config = dict(
    vocab_size=16384,
    activation='geglu',
    positions='rope',
    rope_base=10000.0,
    bias='none',
    init_std_qkv=0.0213,
    lr_head=0.00562,
    warmup_steps=463,
    schedule='wsd',
    decay_fraction=0.651,
    final_lr_fraction=0.0,
)
MLP neurons of a small language model. Each row is named by its layer, matrix (gate and up: input weights) and neuron, and shows model dimensions 170-340. Each number is 128 + 32 x the weight over its row's rms, rounded and kept within 0 to 255. Numbers have three digits each. A neuron's up and down rows have the sign that makes its largest values positive.
A block is one neuron, or neurons of one layer that tend to fire together. After each block is what it responds to, as a language model described it from the Wikipedia text at the highest values.

L2.gate480:170132157142092167093111162128066141163165076098092095184144133149109104101138147095117099104145144114101148093108105109128186159130132146171185132151146151156174167156078153141147059163133157134150134116107086225089132114076114147114128107167106091129193166129083179143140150170160123108073093114125173096151142171155208175065149157133094120109126166171068120153097109166132104158169114176131125124076157149143174181118149154150119111141069101147098114127127161125107048120140141149110153126147128145152109140097
L2.up480:169108121152109115104162163114140170160127072036135166054159104098107111122098148061134150085174176075083124140103081116104147130157199103090120118124100143096120115104117147127051096122092077158124041122129130180182105167102120131157139115153118121177083126149086153176094162149171131079148132118095136130092084169139168111151146098066111141166073167119155103141059156110080098099115152192112160174172146140115113118166113150136147119130102146097148079134085144131109116045139104144078120141096130165158139109078
L2.gate608:105115100119100121114095125160096163095181080066104155144084119065133183169076108168153117100158184105091153103113114146086154176125109156143129149159137168103115155181170118132143143156165139174143130106097121130086123144094178177134060126139184109144129135122145103098160100159093157130141096115125145116099130145127081120128117126140116135135207092141143177141104119172184118135106142082164095120052108157119124128076120108176101099126149107136121095134151139170091071175077127127123176087138210056133102116158
L2.up608:183089140148110119157155077155105144134137106151113105086138136187115057105201075131094134098112161156143119129087168149127161131076145130172114116108106093141108102107137128110172088132134145135106108088071126167098117093077135138155132081144118166127090141115105106153117099130060071094072109184112109112104129144091106112133154112096085120120170124123081127148110184112139102143161042123149118194165142146094131130170129160139142179146145108137147135156121199151111129144097135146164171104125127092108137120116
L2.gate712:140127140127151122087113169066137149145122034083098128099087146138111122086104133114132149170149138139102141160072165136175183186136126114189082135084081129064117179169133127167165103157167128066156161193081059120130190147089105120162098149094145122120099193106122097189119113168100129128134129149180119154075159095169159143152163111162147115123129031132092148122125099054101142105097127140109095128105126100099076135130113131171148083101134130186150146122174109177189089137138097127180198144113166096082117070123
L2.up712:112172154126200131161094131089203140117133121178156165087168111060159149106097093142106158130177119125100098175165183114100163130129192128150155092130142138135143156159158098094076135083143107079144156155111127127154128105167109076184089137159098127109097121128069116125089143086129153089165117099173123118111131099193154113131148123102112114063105127155130096117106140086143082103142166140116117122183151113025091129097127115094133123179055116122146146122093169170156132068108112132176182099100128085123137093129
L2.gate780:094169175160118155108147120133108118119106151104115076123133102172135093099148122136113145168105129081111142178157119142197154136138136097061140129204132145108103096132114161119168156082127100125121118092075091095083112092139092137168104132118099136111127148168081146101164079089130122122120128127147118119131183143171158170129198128142191106126105096146121152102088123154134124122143150150133122151131166152111156118163151117158142205122037092162142091109162151148129119152107134098127083156102195082167109127121
L2.up780:148103137133061059148128211197208111112131090095140159111109157120106141142113131131119100111149141128125154165129196104176129135081144168124148126099104187132142091139141121103148147142135077088138189125131118119140130086131092125104144072134121112162102143120187142126143109141175166171154090157173096121145138076151145058199095134110152102153131128189158148157133177098135137122143186201106091129163105157169167107191128117121139150096107049169105114152127133151106134136172099124151113110134119105109136094139
L2.gate1046:196145100128115156139121060106050126150169095116104068172066180067158109084096128101105148158162100119037102139119111112101161212132138124150105107048123142109136133130142132123133156143116147089187063153111061141050165154194065120125161136088142118132161165103137152077169101138142125165160158159120154114144172110141126139125143156147182064175111122135107151116119081010133144094103127167098125108123124176085131139167190141125100084144076126198086120158131075083089091128139204116162137110165146099148181119161
L2.up1046:069131112193137168141085160168103147094106103096161136135127103054143118086207120190159180157150176124143141093090116084122180144105058126152105166128142179136089147122155156169167080107155143087173185130079133141095135113164136126154092156166095164159121125146126091100173136107093211167109128102163121135062104159150087134112162138143139190082142110169125181089133155137122083112081200135110159144168117086094165123146150165125118127146157069114151152122186116128188123128096184146201109128140130153166120096103
L2.gate1235:113140127179076159081116104151136192177122125201101171154104136096187071094181116106137110184106151186122142195115083141144172117111138147105111147095113129085068176178141122105170113156171174168101146154136122157096076150138095160144132127143110139129169157107104081115163128123140125146162121145142091069150108083140079091100074109137133084113128089129108126169099095162133093177115137126141139128102156124073158153167113153105128131122102119156147150164111180078074108076111119124120162158091108142110144118196
L2.up1235:078097124178094135134153099148171153136132123120155133090112229150148098183126171199132090155155132109133102143094096115098125176106106104112114121160122097103127085145142110119112156114130126106169159113117123089156118136159147145150112118191065078100167125084082116118115125078136145123083143145131148106154135147152108109178114125133142153164190119155157162128098128178129083145147114180092161163159091076079151142175108120146124112108143125119147158140132116119104094069160197067120113142071122127140114199158
L2.gate1268:132082150179138138077160113065077138114137082173112138132057118123138136133081132112141122197139137137128116135150139225123102140065144142170136222094195161124186125156120148116116110166174179130178143116093107163150128136146123148139153134088062143141134127178127121106209133125146152145100109176131115116152133095126113114128080119132093117163122142094113112166120156161136149198111176123152125137063118159149133147095165123165189144164134099179164110168204119097093168086117157116114187134158146107106185089177
L2.up1268:129077172146158151174144132147139154170116132166122165149169143092109194118085167138116090095063109093120096124163133099164076102154120146166104095119161129114102140119147053080180156106127147161145122106173093153150163157066161115111099156153131087106150127114110160089151106157136134082148145108105089131113173150116103161163157122156103167107213124127181154157089143151156115107138081131110142126129141110162202157148114160176130160170129121104121098115130105161091112097155128123164124196093073117179127193136
L2.gate1282:106117114134145121162124106078111130160091136079180149129171085114148151080129159161155117151105095098061134113186098145123084106122141101072114123114169082128131143072115140164121155141108074064117089114114159137155078108127112137139126066114034096171130101087144109173185141109122110134090127158112160040060134089169118162105140091125141142146062112144145165104128130175114141106112115109144117155168139162154131137092101075112125212093095114105164098092176101096106104153117111161108111163125125119150081157196
L2.up1282:162114164163073167139176177078157161129187094154103145194146123093133168167183135173144085143146111112142116125137109150171095132136141085125146117083159152117126120149123082132121076154146188049137171129151130126060160112122114104147117123141190142121110123115114124181144106135163115107170074131114151132151181131126118147126174140126126104053124104147095087111127145190166134148073152131134055180114043142111150167167146158157109096107177105146105126151121127194111107084090113111119098087166116160163113098152
Responds to: Indefinite article a/an (sometimes one or a number) after is/was, as or a comma, opening a defining noun phrase: "is a historical museum", "was an act".

L7.gate1034:080123112214178113100099111144137178133072101117147112093154134150119130101146169134129151122135147117174150138135137126152185142135044164144214163108187115098130142063062114165109105119160147108086114117119136136127183085177107113137078163132135159121125107070145131149126108071112105150149075190110143135087124126154109120079091127112143063105167100165118140112190174126114111126118109131191089162069109065117106087086138146135165127184104158112164187101158083100105157145071105157063189129117144135113156104135
L7.up1034:117177139051107147117111124194107114113070084122106099134106161097138150149078177136123142112154062175099175113152073085127163206146126148089158142090171106123174071057106148138109161125070159124135122132122098178106078095177107117102148160115131162149093144100174183149155145082138091127152107087099089189096097118141150147096105147103106092102077171112141181105148158095182161166180125113121169096109066171180172108132175167140083098056140117117132159177111130124147100118127095168132080077122185127180150093067
Responds to: Opening word-piece of a capitalized, multi-piece proper name, mostly place names after to, of or in, such as Kl(agenfurt), Id(lib), Gro(ton).

L5.gate67:098132169123092077042134148111098121123127132127156131162155138166129129177119143129117135132154099096188176109108067185028199138095174141124124158137122112151100141165166125175187148077148160070133203106154081159136157141118082139139120131094167183090125141123162162081177174069134132134073096144139125134204125180112149166090130174129109050131181166148120145118142111117179071155115116157113154130119147085113124127152132177115179085096120182152122165154088156110132073130136112080129144134088135115175115144114
L5.up67:161165135177042121138135162169138165190130110096145080061092195125174148110141183130117147104133101084137133033111142204069062144113122174114151102153098150104169162133146090167156150120125148055045104117148114129128100104183145104111120050107150123130131096126129109109111125151105124104130156115079168156163154148105168167110121142138118106127135117168086186097117173109115149129141127105101114086116118163138115120151061223152111175076097128127125158133101166115118119131160142083132144156136092183129083143082
L5.gate275:142118165117109068069119130160120183135098137079140104126164160145116127118152189163118129123143189097182131095123132135106148127124156182144077149111099145128083181141099163083212135134115121109195172116166118049099120145143141184102113113110141106104180138094069185131142192136138087113089081121108141106195148160114182093101187118119112112116121067088114081123176109163145150096164059132111081166143078161088155084141112098058095168167138164155138156140115116090096066169109140145119160133068108124118128165111
L5.up275:117141169145121147092126107115183125101077145103120124100151105178138138127162170142118103063135139114146139068120113188149125117193167140150095126068144112143101151078147112119181138135146118130143191150130103082079110127119097160174086102115142068112092105093101108135213160145120080075108176118101145124111110110139142220120154211106124167109078113123091125137125146167148108087130081177095098122088105120140082139099163141129136129190153150120106150122097069149114111068153123130108098124142090145165118142063
L5.gate340:115166157203182109116097089084091137178155193141164174072069116132130162151142103072134080142112102111124151122124097098118103140153094130147173179194096142161109095126144159083130151113143096090107172088171119154106131105091142167161114096150139143155198130135126109165129188088110134115161174117137129086128153144177098152086135159094118113128100110120165160091162095145129144088093084170134150192086130105152124184190150129144159109113141201153119174192139154128144134145126072174127093161122120194152137159149
L5.up340:104143126184128124139126111149152154145138134124090120109151141154130145150129084072091147103076120050165139124143101122099123147128076113155176133131095170140138104098124120166163167133094096117138086108143132135106131159041108142151142200164127108129162119105169081128185131083113132091113117192110099121126139103134118116111069164114068102182082089183165183121117129177168142106139092093156163172162117085080068166156091150089148173136138243095096115144139131091170106130171098141164096134131086161153153146140
L5.gate351:073069136118096155122105122076095130106134117088152110130082122129126127178144083087157088142134171130170158060119083161205100139173096134137118124169147093108064154093076095157148121133118098077161131109129119171133128118053111124100040139152050076107182176108095112127130145103101116129097124180162193104128211157121123180169115076142121161133123104118136139097172117154111133187138084154191087155141122164072115176126167094074075148090134114174126144164117115102134125173091157118130166073118125146225135159071
L5.up351:086099141148103107083180153137088098152125144109155132167099123105097059095147107111143107124147183138070121120106109116170158129093093099146166141117127102103094174115176123115097121155146128114090135113225109154141119120132145139131107123110115147118123078148168164132125126097146118124158123174098122127146103131145187121083153181124095147161112141169070180173192098131110091061147139185197130174134115159160119091150182128105153133126119176113170165124125210134147147179124115099160108107102187144141172141127
L5.gate567:095117123142157143100126120149029089131097160067164170118117137140180153135141076147090118133120109110122112103131121111092117094136136147123152097097079107095107140097171116052143132120161141094064176143113138144074096137062106166093107152182122146182157087137158155155140129145097100102125130173099123116153085182129149121090142157125064102126068125108172154090145142188166084125042129095162103182132149128098158113162124152103067105087136206142189095158142148089109138135103101155156061149090059131179082142108
L5.up567:083111136141109079100151134157135110114071133147126140111139139162209119100130110166118143146075153154151135129183078178122123168113069115094133126128126118086103140024100116084087116136051114199121128112089109169114127155124115106126150150144170105166121038113154151139133116187127096094133136214055084226150097143145141118073144126100093084173100139134135113131135144148136159101151138124148105111107114153161100107110184105156107115079124161076122120101068125100148124101166139115146079140108035101178135099093
L5.gate569:086117120103138165110132112159125105161109145117163167085120087085135177096197154141157182089113116081102146124154118127148167166130112107107076237077107098116115119093124123112165123133118084126140169111166089140085138078091087157052113124128143133129124164069190124142181111138124084144033155175101136100120138141145162157109159179114157106130103105169072067123155117166102081130136108060158112168098136156096128112139171103132163122135135149146100198090171148143122120168140158104119148154080087137159095140137
L5.up569:073103186042135079136140175135089114098098097170119138125147132120105162179135122164115063134105136083113136107106130141129149119113055141125151136109050078106193138139133101125146081108126156124157129126178092104066044129176109122121036149207083049181144153153141156161154112172112099139110144112125179125161126148156145091116157138131114138134074157191144142112123141102085166106094140155139172143197141092154198150153140131068121111140111163145110093109196109131109143136119147153100103153148134126100095205122
L5.gate653:081113133146138147084138072170044075109071154069141180103074088088155149158088117150164128112082123098060113125109123102118125072160118137135152076115080122126108124075170131089109097087214142076067102159120120104063114105057120146128098159159097162181199089156091143203168129155146112144128153151109132073118105162104161118096144134128065124141048131132140152072140145143165108121073120081058122110105164108106151146138127164117112106165123181138184092154172161113154124171078043171144059136113118153225080179138
L5.up653:075080137086100140116138144130074152069068108156151114129085136152132144101116140129152133120124146128176131090135096101140110167097118134096157121159112194123161129020139138073119046130061139135165133128142109113181123144129134066136117210139147125144124068106125132151177117148141059173124085200100158213134088102137172125126191101127137106130054104122129120140184166131100137116047142116053117128113139100112122100096156101158096058109114206134146166111122155143170083130134134137132165120084125129131138087131
L5.gate656:106095131101141101059140182107081089123086151096149156082148118106076189150105107094089115121151059077169156137128153063101122120152147131088189091088085082096083094087128119075162121168151136126118158094133127163089128134027125171085111136149059112168083086114128127141107092129162134150078096085088132080124120186132084111113148097174105045110104144099090127148134144191159121120100136086115139115165149115092143097157186133101113148096127227153116147175124103111098131137092085099121170161123077115158050145103
L5.up656:108084134116137096146079116198090119167113158167115168129169130133149132136116178101123098088123157156127115185133102135126088138117125148111134133155073121118123085162171159135117129120114132131191141155109115120117153200068108130227149138124142145091122120111165130120198086131088115119134134135106111090110132085139137080086104167139081132131166131126158119145101145162177096069181168115130116139143165130148111095145213105125102118115161089127151101156144169157189100086120147177122027135110114132172065111139
Responds to: The opening word piece of a multi-token proper noun, mostly surnames, places or organizations, such as Gor(izia), Drum(mond), Crow(ther).

L2.gate96:127148146167112132145115097079071125072208122124168156160165160124156137119085108094161183115142072125123174138111156150172125173127159114136175180195114114122067129150095108137108087158128171110135127170161103182140105144075063158173104151094157122141125156105166100159110166098131062122098129144155128138100190120126154134072150060094130085137120143064104156110099129119143115110122093181170185117168146159133112103158155080128116114136123104183128162134151130124072123125149097105110228184117114127095170157176
L2.up96:157117107096149112118131110099195159140095134125097137119125127120083157178111163159137179079116202148181098111186126130085142084008116074137144116145148192119152085118143114142167144164153120142143124081121058168163125148157104065181082189185098109113142124071156125123139125104095146157136048166127166128120099163133104157115103108112130115117114121129094080111173143100105114082090135121097090149105164073124100145071146142135096158079117119179129134134166084099145127177173138087141051127084089169063132141061
L2.gate285:078180132098116126145115113121183118159120131141134155121132128143143130157129151035149159170105107116142135145140112084156097136073151149095144119099085094168100055145135121132137122117139136121102180123151171135097150124127099117121169124159187134163134109135131098181162157122101110104083128098125162109144143121189201123067130094162130090095093152147132047165161114168140147128147073137180098125128138142155082157132173130119156129170124178120117165129107127133103143158120127136122164168114144163137133111107
L2.up285:158182080126124131140121104080156157114174120145123126134173150129188104089154124113121192093110170179176103140166119100156134124133176160125146135083133125098118120098066154189099101120171210117073148072143156161114044085162174121099035123121144143027108113080117122151095162130049111132135114086143098121086203091192077150082139146134123112106121107135174109115168154142111102093109107117115118147080156102179129132128161098094137112089059086171114210139150178075073131123097191098200128085116098120101075142179
L2.gate433:083169153120166084111137126149103127105180121139168122133113135153124148135158141103069173197118109137152143167145109115153104177139174139086147157134123199162143117169091092187131104096170085104176121118150109184157161173171144138137158124129129153147094165135104064151140171164145099137141131078150093129123197090188180106154128108145113109122114137157049187174106146138137148113106000085159121097134113144108138161108214167135082121090165128216120138175156111101135127114140084189096107142105137160115081120084
L2.up433:105122119105063091148077112086168133143089119123100153111108182126150129126220163155113163141104098105114120096148114099131129130139157122079166115160064117064125140101130093162147095159137095115106095148140139138069094160130109087137123135163101137177147117057126048173126173177060088142120132165103122095110131129141154109083156041100126098062127142135102159127157149153133170091139057100206075135103088159082165116104183068138108140074134166119096146119176074083152113086150121145157090184096115154130120108108
L2.gate440:197141169109162070144086104111086142098111127085107162116165167109131135099166132112053088112123151102123143119168099102089130183105171098112136200171118115116189127156034152141083133080128117158064156150109060119103122080123111112092127133174156082155226155108143080116155154115116117190079183128193125116161169099159198162084118130125114135104061102104145136132121165155135116105123139112127046166107114121166114151076184084165117125089115127222126107202080155138102132094111165085080178170104098123171146108140
L2.up440:151102181129129110109139091188131135197142122103151103098143060059106138118120137075134162115084110127121144138153121044114136145130136123145112123156072158140108137096137131135133099136127100126103137137104153139074153077101138150124110100129191073142125109065128168135075192111151153165104187136084091101069158147181136116117161136133101141123139128151119151171144131141141091105122127160094112103120108080150105133145169184164116099136078098132193150141136114086130125103129151196133163175091104228116174125084
L2.gate545:115158129120142108169097079122139124111108156100166109136102136130109149131152134125123140126069164147143157131154134104123119202126136109088103128099137153096167149124125092119196143117124123133158160126098150114118161131085089149113127130095120121139120127149167127104155148140164100165164115126119113119107149117142139108082163085127147112095157114136108179170109162186142154127065107124148168148104162093159094113099156104201124131144081143173140206180127077137127081093110132135127123100083109104212138068158
L2.up545:143178158174159089128136142177150146141121152057200137111167128186077118077131128099139147131135095177084169133132130147202076068077133045120115178154124142087156113104085133221214102091195140180135188157141109188157102167152159086113107087141113103185107118116147121157141149156162096193142090169140168091096173125099132134124110136111122105150148135099065131089131123113136098091113072123130117129091088114155119132160129121164106115118156146131139144095170121167068136177106159103136131149099126153106140124149
L2.gate733:126133138096169103087093099095185152090126144191151165130122122121158158130123153178174125078098156135123134112136093074116113116091092092138153156048148165147088163122114159152208123101124100169187118182122115122168103134089071141175077134156107173157095182137149134118111171175162151102062122148165132120124141114149125131124162136105143100163174118159125081139117130156122080206129096151131143133068185118120082087142134124146081134112155106195130172125113059088158107116070091149130147139112168107191114123160
L2.up733:083087161124133147092158068151128124123135123066125141143167148161132183138181091173145143158103144148181100127128127137111107128125116119155075104185073132111129103164117148085164147141105122090044101106136151188095147086122115174144171078125126088158115148078142049139112183114079108127115109158125136113133126104143176137121139058111203048108138113128124171187119157117139091134118094129091140134125102070095078104104127137206147095156152140163137166144139102114113062110124156122117108082179119169112116160128
L2.gate1227:115129114099128160142088175164143137176113152134135157065151133083103163130109094092085186158095100096134108117084166105074116174114132133106123156107107169095139128182091086099089098088142167089157099169099098117113141119173133116129148052104081111087115151118166132097151124117134096196089077135137123120123107117165127155090126164031135131159123115131079094092169137117108169115151106182092128138126152127150171099093127129174175130057106159183178183095152159066115076123178126128186183141144097085118124153102
L2.up1227:132187171128135117019180161095129128081140130089077050086134162086160150162160145192100131079113121097120098132210056083142146145148119172166108118133069144149145081138136080141121190082145138121127131136116156112109135102165086127128137104127132162149187140071111141163169157165154080126108130111131119127181101101126136117136151091122104095120105136193129128138132128075097162157174126135187165139135101137107156141137145044114120124066116102130072098124109134112129160134067208128164114187104138117110145165148
L2.gate1250:155123122172161185154089116152112106073151121178112126086070158113140141087131132128146112115147111132135142198154108095162093151131132164122120158140075120129112101149129125108110110048169115158173150152132116125141146138120103103153130063108140160084118176094140172185120206178155141100100150107144117118099111101138151109137152031077108094062128100107159168141105116108078165134093064137089127133105119132131120152146126052099116074116061143133116161123105162067137143108113097119178156082112114092166160123083
L2.up1250:056139130099128087121088090111055154053210106149107159122104136114083145090120118104116162166158108141119094190132053146069125122119104157154107143088107136167089130116124172140156162135151107171100123164120109145113099165141133172131143119101083155140161116170055172095133178113113101080126070058156168086147115138131125130104175113123155087071125098174133114125162124111073139121136127168133096140092120108150105148111134067103135156086132136131095178175125139124152167060106138136156149149085126131121169150128
Responds to: First word-piece of a capitalized proper name split into several tokens, often in tables or lists, such as Sal(isbury), Ul(san), Kob(ayashi).

L7.gate330:155114107095137136125168129134102114140095154129132129102118128125111154148127105138154123190166158090103215134170134142110164122118106068131164141147153090071087101168143093100160092126125126132129132159088085118130129158130184094121131105087118111162110178127095153092143173072091131134123139150161115144199160111144091129136179143121084149162110070135101207137094136107167106136173162113157108065156089095179122089139143090056124140093056128161141125096111109104122086044127176070158158147088150121178150207127
L7.up330:131170075155130134165169097191103149133168179124111091111159156151128123163084104141144096135114141111121087088095163076155127107138121098044133093105143118143121126143159136088131100083197117134076156131089100071080142130115146148160133128113179116079146115185062119172165088122157116121120156092144096073102104130118128119120135130148071126082112137068107126139137156173132091076070129115160126088166137143153129127154122120056144194169110063144125114154117098101117103128122157165121125091085101091141104152154
Responds to: The article "a" (sometimes "the") beginning a new noun phrase mid-sentence, after as, is, in or a comma, such as "as a consequence", "is a Chinese actress".

L5.gate119:150112160153125084138129108117071131125095096120097149126152144115095080119092119122136170087178148139158163130134119153094106173128138129130144157167184195114080128140084076127142140144114065143087093168127143132105125128004127161136048127156128081141127147154171105175144112115114145129111113107143183117152207181164158128165152142135159118137099156164115129088162230100043098124123103084135133132085131202142124121117099158147076126112164100164159110184071143098160111106082151086155149150113115090161156082110
L5.up119:088103147136087140112083181075086092131142160097092142126160106189190163171107123153129115074132170067127128147158076090167132083110106089136088184177165129111103114077129098095171129101122105145057116154116085130102138078097146137184140112130139139111172145140159159158097128103103125125145167136142105106217076149175165136173165082159173131151100235110156126112169130098127165129150112116100128144152118082107115080106163109152123141108092068157148128120071136115114081128108183095145093154137133098144113129122
L5.gate329:154128079139122157021090114081138103130094140152082130096111122092132172125129125081108178139140197088169142124088117190091123178087090099106167115117101168106149125122192161144140140171111087130107165147098057059072093143107145140160117130042117080138116167168154136173165134101129139121118122144120132145149123172173173129155082083142135144099141166157161104093104131152131141161109148092066124099063197139092067124136119105092137121127078141157108144127148124065117102113139104158132159144157086121172101149061
L5.up329:085143067129161123104095136117110094153144035129115145125148188099114132103200110165146109165139122153085089091167112105141077111184136115154066102140198127165138122139135150162132157114151132157095098114110143162099106168100115091139097146109173079126144108104098092147178137102122127170137139106109109090186119108156151133087142127173146101102155142159103100060122134121087156089166129066132094101112143115118138096097094184105132135111113122126122075165082142108166132085088111090150140155162099113119071101127
L5.gate544:110089172161159159133091180051148120135172144096133120068166110159091172153147146140164092074053163127122140167157119125138063150108101088078151155136126098118131086123133157163132132069168086104093135171190094102108105146100062146148133113146139106141159104129129145126163165123136076143156127104152123089103137115163164175078110108115094119130108140130082161119126120105155098099105117101177087158118102068119095133189118119152136131157102129152192162118158057074105099094161145104091113156149116091182131178173
L5.up544:119144117137134170121104132099104203208161108054101110149110077120095102082150157138112179061074107157160145149174078113114158142126083091128095130143036134114142131145132168162133158121097118118169119146138164115155174122137125140087146096166150051087149091133100158137086156186119092118158156125146102143159188139146114166148127095170147115117157179188134085196091127090173176129144126125121150122136197084126149112142127074124108138156135089112130122109141145153132116161059185144126138182143145131145170103111
L5.gate618:102133164111084116113080094145147113133161146115124149132170071098158121111160193141175189150104141098162093096130098118122155110124102115207169163168116109119120127125174067155091116132135125109153130100174088150104066102130079040157140054124153117159098152113085105166190191119149116096116174126135181121129196115145097158121064107158133126112158164141133153120178109173137092101104095093175132128131111118138113129147117155118100182132093124162112100123142120079103149200051154169165126138147158126146120145151
L5.up618:106116114124077156134099133141128148133086156044116210089172142071146101072150102106144143220108067144089099166174128148150141107102054079130081101116123083154105124102201126098105079111139059115126166140150129103152064133146137107119149120174065118117176157129095154116153122132109106138069131079121181045151151143118140132144134066112122125102151121157139097109122102151139134199138201104176122101153147113079134084184177121094092149117110158103166133123135097146158127136153169177156141158113105118111201091173
L5.gate718:127126119112125178046120161131107149113121095161103174072085164115177060080124131124116126148163088083151153104160157071150154151109140131155184191161097140156112078163135160119096060057157192128100113117166111153101141108136081165122109113131125095190129165108155110136132114099120101139161157117139133122138144124141120196154127139119167124093088131139118076165127125113154137169149093114117107103098130164138155106155155116129110108112105090125133102159124144110113170149138177104131173164129157135139106121114
L5.up718:169091131142152152101125110118110122100171083069164132232109212119087105078131103149155142071108123187133082058078084140140094075170123140111167064162186119097186086104138127125132124149129085159091208156183122178129166148153127124091155121162118154138149080148096138178081158130146135073114100076155125127094107167146121131078153122178138143121146085137142158133110108139073162061178141138149181155078128153127139153172089084117074130102098104114061094151118123092096101155150135037117075205106153109086103124110
L5.gate1021:135113146213145117091109164116166167135155077128098171108102122109137196158121113070160146079113138151099078162111059106138125182055149167163168148122114113138089142150140078099139082169140087102047127099104123141138193157146143112147100140184078159121126098157117078151079087121155115097128132138166127173086110175169159125166176166208138103137091098139153122091110155089091127138112125134091178178144147084089092085152128118129135116114115181179198174117158142062158124185089076151111133128158142087153114175145
L5.up1021:139152091140164155098157141131080170103131115095115161127104151156057185141135133141151140155112171109095136132071168172114124119062129120130155108173131117104139126137158138170141132148146120110156144061108137164094140148149140178129092122162086144129101132190140123078180105099195083125115083119121137121107147128114110110154149107144197166103155092119115120115148143148113090138131225158164114102146116149140115121141124071101173158054111112152094129163093129081110155118165146148162153139180220092139125129143
L5.gate1281:138068098157071147078170105107106145094185086090153162136115089105154077143165113129127118117128179171139100064151111081133114200129121120117130115127107130077109152129134138158133095172149130138116134106124116141139105105143136120146121180080165067121156150127120143187106168140156119140207158127164113134095139101155167163134184168167169120128131087148144111091198196118135195145167070171102159156175129103140114108118080131111094145115109106166121144166103111116094144142141148119116180108083161135124084132127
L5.up1281:117169121166148116142151109053140110138088136123120160118145117080072057129087162086121141144087148112143124137134133179109067144160078153128101140133146115148122151122089053147148146119144153145173122079118113108103137099105136130112083117112122179180146133167116157063146127130171113134147093062121202115159161086206165132110195156148080145206089187157109111104105127224165142082160122142160126150168129105087084094164108114150137151089089118133165100108149150131123200083107108137198096140136128111160148144127
L5.gate1338:156110052123171147132106146103091128144147185077104146095077130155113157111089142141126165110109121074089134190147074128111131100118095135085122148178133075102113135103121161073158131153179050126115149118111155135097106158120166154134146100131130128112120139078151146149146146069098156137105193165187111075117098143171106136143154089178127134160058194105161146105089212147111144127141176084115087076182183111148113070137103098120147203090089110135184060142113140113144152115082179131128109197132142068143168126127
L5.up1338:142164114145122086115175137058102178156188105126082119040139116060080158096197094120105112111154147118158133054126135143146117101122135057140144112152159134146156105190125130148143132131192127115103145108129122116121144152097175136147102074096093128153101161104138109121112112142133134158088117182192060160080165115194222147110194093163136186153114126142106133130128127129087081083178092116175070193107121087137133164180107113102097107124065138176096117180116142145128093075078130131145148168170149104124151145117
Responds to: Capital A opening names and titles, especially Aa- names like Aabha, Aaran, Aandewiel; also the article a after as, is, or gave it.